Weights of a small transformer language model: 12 heads of 32.
MLP neurons of a small language model. Each row is named by its layer, matrix (down: output weights) and neuron, and shows model dimensions 48-239. Each number is 500 + 40 x the weight over its row's rms, rounded and kept within 0 to 999. Numbers have three digits each. A neuron's up and down rows have the sign that makes its largest values positive.
After each neuron's rows, "fires before" lists the tokens most often just after its 100 highest values on Wikipedia text that the model never trained on.

L6.down100:482449508556530471474515466531553500530525523525557514508533492512562502555596501520438473498542542475553558502499550486449464498490525471502468490506497428546553519474498467462495546521482521534580510566428487513479485502530437506535503536500530494440505470453494521488520551393501431512558526497405494518518544512451466449405507461435435529498473470447576525481477582497481500534512566487610527537474475464540531538507503450518518497569465561407465551509470492574520487457550462505462520385453503479464499518541514465484564436513469499508519422473421470463522425471488510477
fires before: "that ", "\"", "the ", "to "

L2.down26:496482520529587492498521509433538458505496561498565514573457451497475449552460466475468492528481515550422536509431568482493585566624484557434467575478525471561468524510542470477494520490532505466461572429526457421418496517526494495511512486560499521451500453501461524441472519515539472511478419512507487529434475450519529575505486510532564489435466493435538533526552499496571467511498508490471514501493524506556487528540547488494527514432545518484530556510562459501531493542523483471456475485580471469521510493482522457486504531460551420486515468445430530515573472522556496450
fires before: "\n", "==", "and "

L6.down355:516445517433533504517537491444521495520483494463485564506530471472515497508478495508525548486488480516530488491535540458537430539593490499480501452534474536549489522521521524532479478462546531502529470494508505482549466526564494466465524464450561550558477477510502577563430531527538492515438549469456506460506500498514527546513451465562538594409477514500506462539505551432474463525494457433527491451508532518495503465496504555590521534520520506476520478545462488514529563493447486442452483294470555434469514409499584558506539543544551514444533480487438496479492565506551449507
fires before: "\n", "\n\n"

L2.down51:473521532502538521539526473579480441545480457483509574440476482499430501505490488487457435545538498512480557554452485450436528505523509493473557465469397523475473516599474488453517547500571512575490512476568427572491468550519438487474498448500496592485464595465542524486549487457501516551588474518454547456448447513473534559470500520535509566500442467475476473444471544553489544548499489463499530552522504467511570598511459393501509561565442521563487504441543457469513542436511433509495479447501509502488551452532436501534528461464540479411469451463492531487522528471500429512
fires before: "the ", "that ", "he ", "this ", "it "

L4.down242:490509569533437531531401531476507488509446530455471483477477544442492576450528567500459567487578514470443484471494492533525585526514487579508531494493499477450415529605516437469512505468439505475484497456488503429466467429416488520539474506511531481473511462547451517535471499507464443483558488510438489502526452414485487571527501486516570486548418481456554483492559514516535486528547505491471549491503432489522488475498507544507440537510495418500506486445513548479529485590464498558499437478545500485507479562593530494514486476494451484514494464422466586581487469466491563456
fires before: " ", "\n"

L12.down588:464508504494470495432443500519495501509559527498482490513589509482505594478531397399473438508513450580423549477492491439509569484534578553461513502532445450476459499549482542539565484479544487432526477396507505461512590556469540490531394460474494489522542452481525518563558456510489566550490539428509486488615499431492484493474467506551477518554558525548478529503495505488483504580525479522469460529478430453447575472472508458512520539507454554515517510530416459596482531527474432436509485478450523582468477503523506482442480482517549541485559495493490473561536456499498457508
fires before: "of ", "in ", "by ", "on ", "from ", "at "

L6.down559:492519476483486484454492493505514502508477509453494483513495491450479469496515486498587500452534468533495475538496496484486477463511506475476479532528509602466516506505484466491494493493518464508495482489488496463515509483545467477483489522529498508482442501429502533524532490496448492510509489485489512477511491524494520475493478509495480556491346571474494530456539562488492521456509508483513553500521511526449494528469464495538501522486448483518506462486506532458512542477500521490482490050483498518488516444499529468478523492534475495445530464528483503488510496492486495527
fires before: "\n", "\n\n"

L8.down349:442472458661592455532509538474500500489517524557532533481487443493518510465467560443535521453418498488481463480480497538560484488546514476437548518511454550564474494568521475519499468478494431528500481501514554462478529526448522525443520492463491508500524525545417466491458486495460531508524616520486430452499481490488548471441489435548514504525417533500543495454505540444575508453522502435467537520555438495481544537437497477468505506425493509486508458491479430470445512547506545512456485544530476459556480536513547536515526493485492447467497541462486522469452486453491540490
fires before: "of ", "\n", "and ", ", ", "for ", "at "

L9.down339:486513521471536508487507497475496554490507535552559495540543507541509484542542534481503526409539489475475531447458462538504565408537577498449493460524521519495478547465439520437480501447520425500511556530455534489427567542512501545497535467472613423507448536529512495414517546519489527493462525416515471513475502555485572470482574453512473541531432500531519489482449439515553462527514476478491526469512459459537525515493467476449456430504508457565464440446414551579547502426541583504457568468463524432454548551510506492515543456481510465532472503564487468477519466448532460536
fires before: "of ", "to ", "and "

L8.down352:466518469487534467561502463496514495476487495460439485514452561467469547470511488496513530504420487454541545514453477449428574447508499457442461437577444461525498478561505499522581444424540464518490503511542480441534512482440527591483513555524463496453414554497548562487478563469530556535521534438580479449527514473540496441386520514458506468486527524495582553544510553457509509489443423495574430544492475492548491528440503501488481434529469545531499522510542413536514422538508453529537472447421467438542523456503518463504492562508593529497514452516452505472497475496509509502
fires before: "in ", "by ", "on ", "to "

L8.down318:474418506533439477480477450503496486516487495469554521457509481551483538456507499522528458444532464430501510504474527455531502493468520509437455429580527476389575528505473553474474506526484426505549504505485522506442536483451454523497521497416629550482447445464490537536508493530567519422487534443467513493503428546472468577388480497462487538513536524512495475494543417481421526526537535501548487509517473497504511488522484460531503484488521522533497498470379547546531443448571484459511485521510523447443526554514609461424486508576481479444494519477438491491498455436504521511
fires before: "to "

L8.down515:460503519595460494459427584503507486461534492475415458479542546445516493484514417509501464417493532479430565444528457458502479498454508549462445449522482550514537463506461510422575508430430576542540481518510507464508565566551508539482483478431581473493457489516493502452413523538559580530524530495513460519532527519526503437460513470533517494491553548484487500492489504427514486517456499469556508510480477519462541487529411510544506542481510432467505541512456422484468534523501604464517559411522479455574518463496502550511515410494521523489452461510570510427430531473565515508
fires before: "in ", "as ", "to ", "on ", "from ", "with "

L6.down325:450497504470467462487438580547504486436472468498512478532495568492480534467530511501575530497521508471488500501554502515492528472465442475487464555529541567415471492500518412498539551471501504578454536482514552523520460490488492490442535505527465476504470491423497450538479483487451436580576487504495442415479467457497465499443515535502502460557515628466527549490437520445558519477517523562399564478522475495479483523454462448574466459541451476478578480487516505422494523520566575520461526470458515471533468511491478474472491530496535452551517441552520531520532457512463451468
fires before: "\n", "\n\n"